python train.py --tie_embeddings=false --weight_decay=0.27 --decay_fraction=0.766
MLP neurons of a small language model. Each row is named by its layer, matrix (up: input weights) and neuron, and shows model dimensions 80-207. Each number is 128 + 24 x the weight over its row's rms, rounded and kept within 0 to 255. Numbers have three digits each.
After each neuron's rows, "fires in" lists the words (lower case) most often at its 100 highest values on Wikipedia text that the model never trained on.

L18.up353:141120095135109130140135133117114126119138126140116159124132112146134136109123159087167153116135109160132121127122117148116146120124083124140116162154160136125097168107153128159114151092130146114126118099111123133138080142160162093103139108119126163156117141135102092125106106165139090158162109160117100156152106183139093163111121159136107149119155087103107133125116140126126094113123
fires in: "he", "it", "there"

L11.up601:112115118150175096080135135136127132122129131140140172093130170129098143120162138121171154143156115146101074108121106160103114102102157117111136156132078098131120115137154152136119130130091159129125125156129118151160117109099146167144141119107163138152105143152084117145127120135137122138097127105119140119114154082119107143138142148141127158139148102177152165160139145097132090110129
fires in: "both", "footballer", "football", "father", "fire", "fighting"

L18.up280:185129141108154130101149171134156141149118126094155153088157132192114132154120105125123117129059127155121136144136124108079155114106148136112115145121123094143142203148115150116093094136131152105080175184125148094116093154126115123121119113124131116143115121122101109093130115124142138134159139109072128148119134159130112098131135155159122155131154143107151116146123140139160125140126
fires in: "league", "his", "hotel", "herzog"

L21.up246:114114136131135133128105112156124132119144125127136137138100169125106150132139119109136134157133096140085112156103080131177100066147138211146115109153077087095086126121082147123106106163127086116120134159165110153138120150134137121138093154117116112114095103131102121093135074163123108104159132111112129161114133109109097143129124109160127187101149166138123129108135123152135107130099
fires in: "his", "their", "of", "s", "her"

L11.up144:123099114151148125146088158132162127144117163171121141128116100119130140160122117138141061129080107130152165149103104125099094094130145144113097120170113140151153128143164110113174109084141112109126153133164140161107121117135150114132115135094111117118133141105170136135114117125109119156186123145141103169119143147103107162089143105130134124127112097164118099119159128168100131174144
fires in: "august", "january", "february", "european", "of", "and"

L21.up17:153130122107138125177103147142102145118132099154105107118128081128133147112109110122116021115117129153143150101168138156094147123123139144127138148104109124142158131127117124137129133147118121170119154148179134115110114122121153145134099104101132115095144115128122148103147146167110101136161113147143152117122111116103151175130155114145158106110148099138135092181131121124085123157114
fires in: "january", "june", "february", "october", "july", "november"

L8.up609:104109117116131134102126126128167135136130129124140131105110139102101136114107141132124148141138138133099089117129120130153104141087123151124101085186108113086121102135134098142089135132122109102144138119135117149148109104101113128138076110145112103090138136108139145053111132139154143113119132083129137130133120136097086182109162168126126152145152096115097133082126144113150081133156
fires in: "and", "a", "an", "s", "acrochroa"

L11.up391:145124115147185109116125100184146133114140137120145132114133112155082131152142119131156099145145149141121112108133116117083141113183131111119127161164111112104126119162136148162102140094145135150081111117171107129138146163109129143116125127074159128120087121119147162142142121125082142163092091151105154134095119087124147155117130113127127146161114147148126110147095131133143125144131
fires in: "february", "march", "bank", "barbolani"

L19.up964:113123109093118135106128129184124148130079165090132133129111128149138118156129157103112080126154122140160119135088086107086089088138160145134084159159132127104119154117155137140140152132100118127103166145165137136153100149148130129073138138115101123098171131107133123110137082138139087113170138101140093134148098077085129141115164123139129137122108113133073120111137160092070118143142
fires in: "october", "july", "early", "march", "december", "august"

L19.up981:114147143124141119113102136160116136136136131144141166116092083152108131144152139088118097108154113115114150115121141131143090104165092109140151140175146142119123150144122167103176158133162110164107169126174131157126120107110124139162180118125111136140122166140115145135103107128139096157144093152117131138091158101130072125107142103115105097128157167164120113155117093137097153152152
fires in: "of"

L11.up696:206140124153132126115123112151110116123148148112153133141167175137096100161139104129140074118106152188088113096126066146082117128177127132090133120164068136145144157155174126111141127131141130157118112100122132123137148140100102142131122067138098133133136133121114139132134112155117118135099119159070167169090151116109160120135121155139123144117114156145095152139151151145117110161105
fires in: "well", "live", "defense", "lieutenant", "five", "liebenwerda"

L12.up179:134140160109091117155101107171139146113091124104151182090110141153115082124136128124167149126128104151111093146157113174130139140095171114127116085164146108124096140144157172142132132149086128119114138154110145122149119122122155123163069115095139123092105164147110112101088102103139142121108137124111149156120145133142147132107168179121151150149097100166109116158158162089128109150137
fires in: "a", "an", "is", "e", "between"

L8.up159:130125125154137114085135148177108121085123149139172172113171168138119133156168150135173147082151156165057123111099121159107109106158162125125101127147063112157136133143152142161125105110136149114107099137134106135111134112132158139094085105090128070098127132173112123093163120133143113081105104116102130155108143124138108116150169148131140141117108143159147101150116135125092127143138
fires in: "between", "back", "born", "brother", "below", "bronze"

L11.up939:098103162142122155115053127160149139160127089104164141126115118146134121118157148103128103153110150162139134113125081131114123134122121135128094088119118144139165146153163090133144103072123090128135157114116154137185088134106156155116116130123133127133132144121084133108128150112110127167147148110169083114122115146157134186141154140136170126126133110128128108104120130139116097202116
fires in: "august", "age", "australia", "europe", "authority"

L8.up324:100129135118144121099118139169134141123133133160181160109123132126096100142171130113147109142173164152073124132122137130145118097155145093140054151165132102151140166127151116166124143104124134128108132122138132116119167090139135162136101114124146096107096159132158127115138084152148154147128137112129168155097130128123117133147197123130114165149142131162125089140155140110114133134162
fires in: "between", "bronze", "bank", "bishop", "better", "bassett"

L11.up703:148134137115134183130123125151114133079103140119154118109178143107165122139145119128146099142098124140153129087135118112107117169155129167089140128133081124123129147145116130160107140155107149158145147127114132128117151136101168128102070120084113093141155171147123111137076083104156116133090123112093100124136126099111115115146130117140157103116121107096126133124142110171081124153124
fires in: "seven", "only", "defense", "office", "different", "seen"

L8.up616:111130160148158113133144136115127110126157090119191161101121098117126130129133127093122127160166106127123116185107108120088157105171101126129149141175114138124134142138172144146153147182134121124077163133126160081090118106115105148121086091136101148160153161116036091121173109125126138152115140149125116149117137123166109105096148144122121113072132114098152171126114145156136136151148
fires in: "states", "state", "stadium", "street", "station"

L12.up336:170139099155146105077063167133164120095099153118102142118168090111113131152115135145145125134138108176154117095152110144147079112139138141138146140107108160111084125105135162144113133063117141106116107148144147106133127114114117124128153097099139111138140163160094071125172143095139129123132114157136139134118132118152094126128163109131119106148164155169044138152089151104095133127097
fires in: "romania", "japan", "japanese", "roman", "objective", "romanian"

L11.up362:130129146139108123123126135158135161129121126127122153125147156158141097103134116114179108124118119118095126150123096156118105120143178157118062093158089093123089128114173140103086111141112130135137133130153113156170162168089103104103082124067121152107162150143131088133118131124146136129102094136103087141121148118133094121117132120143075146117152085150125148164136119165100112104120
fires in: "a", "were", "as", "at", "according", "an"

L12.up306:120109157193109132107075160111143114116109093089136111098106139073145141112128147115151150150171137140141135141119131121120099138109122165116098148135123118107133115135162129163088107141118118176109124100153128127108132125132119111113145138096136130118134149089145087113117127162154110123161096120107148111090129189107117153139129118123162128130156112111152149148078127137110083140121
fires in: "august", "then", "of", "second", "february"

L8.up412:107136138124106116136102124130134094116155110150115127119138115140112117128133145140170130096111091122127140152134098169112153141114161111107125120137159122100110099155116156124105123116119119132153126131112150138122158132150168103113162124098099141111100199095124128067104100110113119133130066173142083154156132116146157103121141128122124149185149064174109162147179117141148126118109
fires in: "he", "one"

L8.up592:155127132150155133107137112139089126149079164157140121136127148157078118163142132087158121131097157172106133103113111167117121100112164184092120140100085113135165093130163114139095135116138147118121157155114099152191156129070117155097133113100125128126106138154143172145106090114148093145126076117097108170139145071135117170121112103131122146116124152150116110158164153149187113145104
fires in: "new", "four", "fourth", "near", "year"

L15.up813:112118141101141167132132159137132117113068098107121096114141102153094168156140122097131124170153105132138097160096097096126121118129165142103136141123130084130134113098137136098114096120116120149160162107152106155159099137111135136094099137069125098180130150110125134073156121154122159135123095160102141137111119135099121147120125123135157135138148158148117119129150161081113086135148
fires in: "his", "office", "her", "fifth", "following", "place"

L12.up219:116127144147110155129140159137103155189100115171145159130129138154122156153123141121159116108111154119120129117110103112091118146101130125133113155148107105114126121091133104152076112123113101128096129133141129138143102158141096114094109149122140105104136130107125159066142113169157118115109071125150065108145129100134158121151134110131122184154175074125145129120148101154169133129130
fires in: "several", "average", "married", "said", "trial", "across"

L11.up734:158132132152140092090106136122128134157128158144131132104121136147109113144139122132105126122151136165123128110110083135143125119113131130116104116141144155150112213172139150163159114082132110099123120154115150127118123097090151094084157128120157138099090142177102156104136159145090117133164086132128153139123135112128186116149131114141101076140081094121142118149146114166152122165135
fires in: "while", "young", "having", "church", "where", "chile"

L8.up270:114117175158146125089164141141112166127102128121165152130150097132089111142135153111166106140125135160109112176116126126107148121143148141100139120165128088122120132146156152122137136131090140166078140120162130094133118149118142093149117091128124130148184128146091096102158101100121156113169138078098131134123110123142169106121158117143094156091176093105097153104117174144134083128174
fires in: "states", "station", "rights", "arts"

L18.up636:139113130139130158112160136147085092138135126122109149123111137094097135131160121129180141100136086141128072085124148156121123099129148101118112164109086134090101130126122158206101135163122066128171128129183095096183147126123106116085098125148108130106116148117070140149117162141155130128108113136133110136154151114118134115177170127140105123180145133139123167111140128148148120113140
fires in: "was", "were", "group", "and", "reached"

L8.up156:169138127126123144100127147124098159097145142095201153109102136156108094149120126104128112139132109158112101132111104116114141147128143123094138125160110125154099192138100164180150135168137129156118090177135158096104115138110098092139124120109116139135119139128103174081146152134095146085140120127131143131137136106139158112112139126132138147135125079147122152102096143116169155143133
fires in: "while", "wrote", "white", "walter", "having"

L8.up225:138131162147126145114125139103179123120110112153107129103160125156105123148149129128139118047126109151136117134120128130086126127137163112105103111127135124103152107143129124141101125092129135128132134147116143139098154108077125135133144115086138140113126192131102129125112084120155138141152065116127097179148129122134131101132140149123095151137154088136061161157179129145129127143155
fires in: "education", "young", "produced", "educational", "truck", "producer"

L12.up499:154134121126143146171096175061176107162130139125107142103102130162108148135151154124107135139119134137120075116121101161149136139176157125150120142150104147089173133113115122113188177141124116126116156109138126128154150144126110098136115130096090103137109128168097134118161124142174131137154078110133088135079107134104129111094214099125143181149163131164096162128115126119127113163126
fires in: "of", "according", "james", "medical", "michael", "beijing"

L11.up158:131147111126143168146104108131145098080137110104143132122120106134123120135133121123139106155152113110128115097128143154135094149159159147108127185137158117146115138098122112132169101126119081131109088149162199129084130111116123109106153102148130104140131135158111114136120151115155137142148138126151123158112136136063149145121136131133166108090144120133145136156134148125097184163108
fires in: "january", "july", "february", "productions"

L8.up497:115115161096145148064122126181131151096115133083175148130167126145124138143113107103177107146101134119115112116104073121098181135160116123114086113109118089099132139146143153146127073152111165153118141132147134125111154082102150156068164105092132144120077145130101146109165121129120175117117131119092156135095139085122113137083153146139150134101121168091140118152138117150145112151133
fires in: "city", "championship", "from", "live", "legion", "five"

L11.up231:083111121135100130107121099155130125093139126129136121122166081137089105177137118135141086072197134131128124122108143133135118118150158135122136181184099126151135135160122130142142102130113117151135107109166131144159173127125142094133162124060142143096093145131140156116132097128115114149148125146106135113120152109120132140116140129122155134110108109152072129157128142116119115172170
fires in: "october", "march", "between"

L11.up303:138112112198139171083110114145133150096143115121125121126113107148094143146117118083178089163119154130099102128127043155078182168137141146082138180120128080132160114149100109151120089121113136117134134124160139148174151148137107153144105096078126156119147125154123143129096124123177115150100133130125151148156154081124117148157101155141141144151148129173139189147132116129116095134115
fires in: "football", "footballer", "professional", "funded", "falls", "formal"

L15.up330:133090149148154104099136151091146119086135122140130163145115101169097140148160136157158065151100157157128119097148126117093133124082125120129095119168095109155126170114115145141123103113104129116140167155133158138120094153122114138135130100092126152085111153143146179089154148158087110131129087102141123154156156108143108136142152090125135140125088069143114108146148115130093137140140
fires in: "and", "of", "in", "g", "lbft", "from"

L8.up224:113138133192144146102136153172114123122147126148124171114150176102098127129157127140190118101149130145150119104119114131108097127167141119081126130126132092128156092172114177151132155089128132122118107133180123142173105143113136189118144124096160122089129141163129148107145092122161093125084094152113122161143161079146127131168145130129100149119133129162128177139162127143157099140148
fires in: "footballer", "football", "four", "ball", "board"

L11.up574:118140133157102117146085141111148131109160122095110127125133153152165112129120133125163075137162144155094140135084099137093145099111151146108183094160168103112125126147167113105132111163114143114095121118143105096114125145134117093125140128143138129106185134101131106096113116166130140129106078127115097141113120117149123108131124113144095152107147125144097169158114146155123104128105
fires in: "in", "as", "a", "at", "for", "according"

L8.up183:120139124133161140108067145124113067121122135126154114104109114094135130134170150140138094117092071157140138101163114131125107137121136137115106116205133116125134106149157156126134152104129088159098121115150171126190096135107132101119164112117102151132145149116152102072140150128119112164189110092147131133072138144125150160117147093120150121128117159118077121128141123159111153164165
fires in: "january", "july", "authority"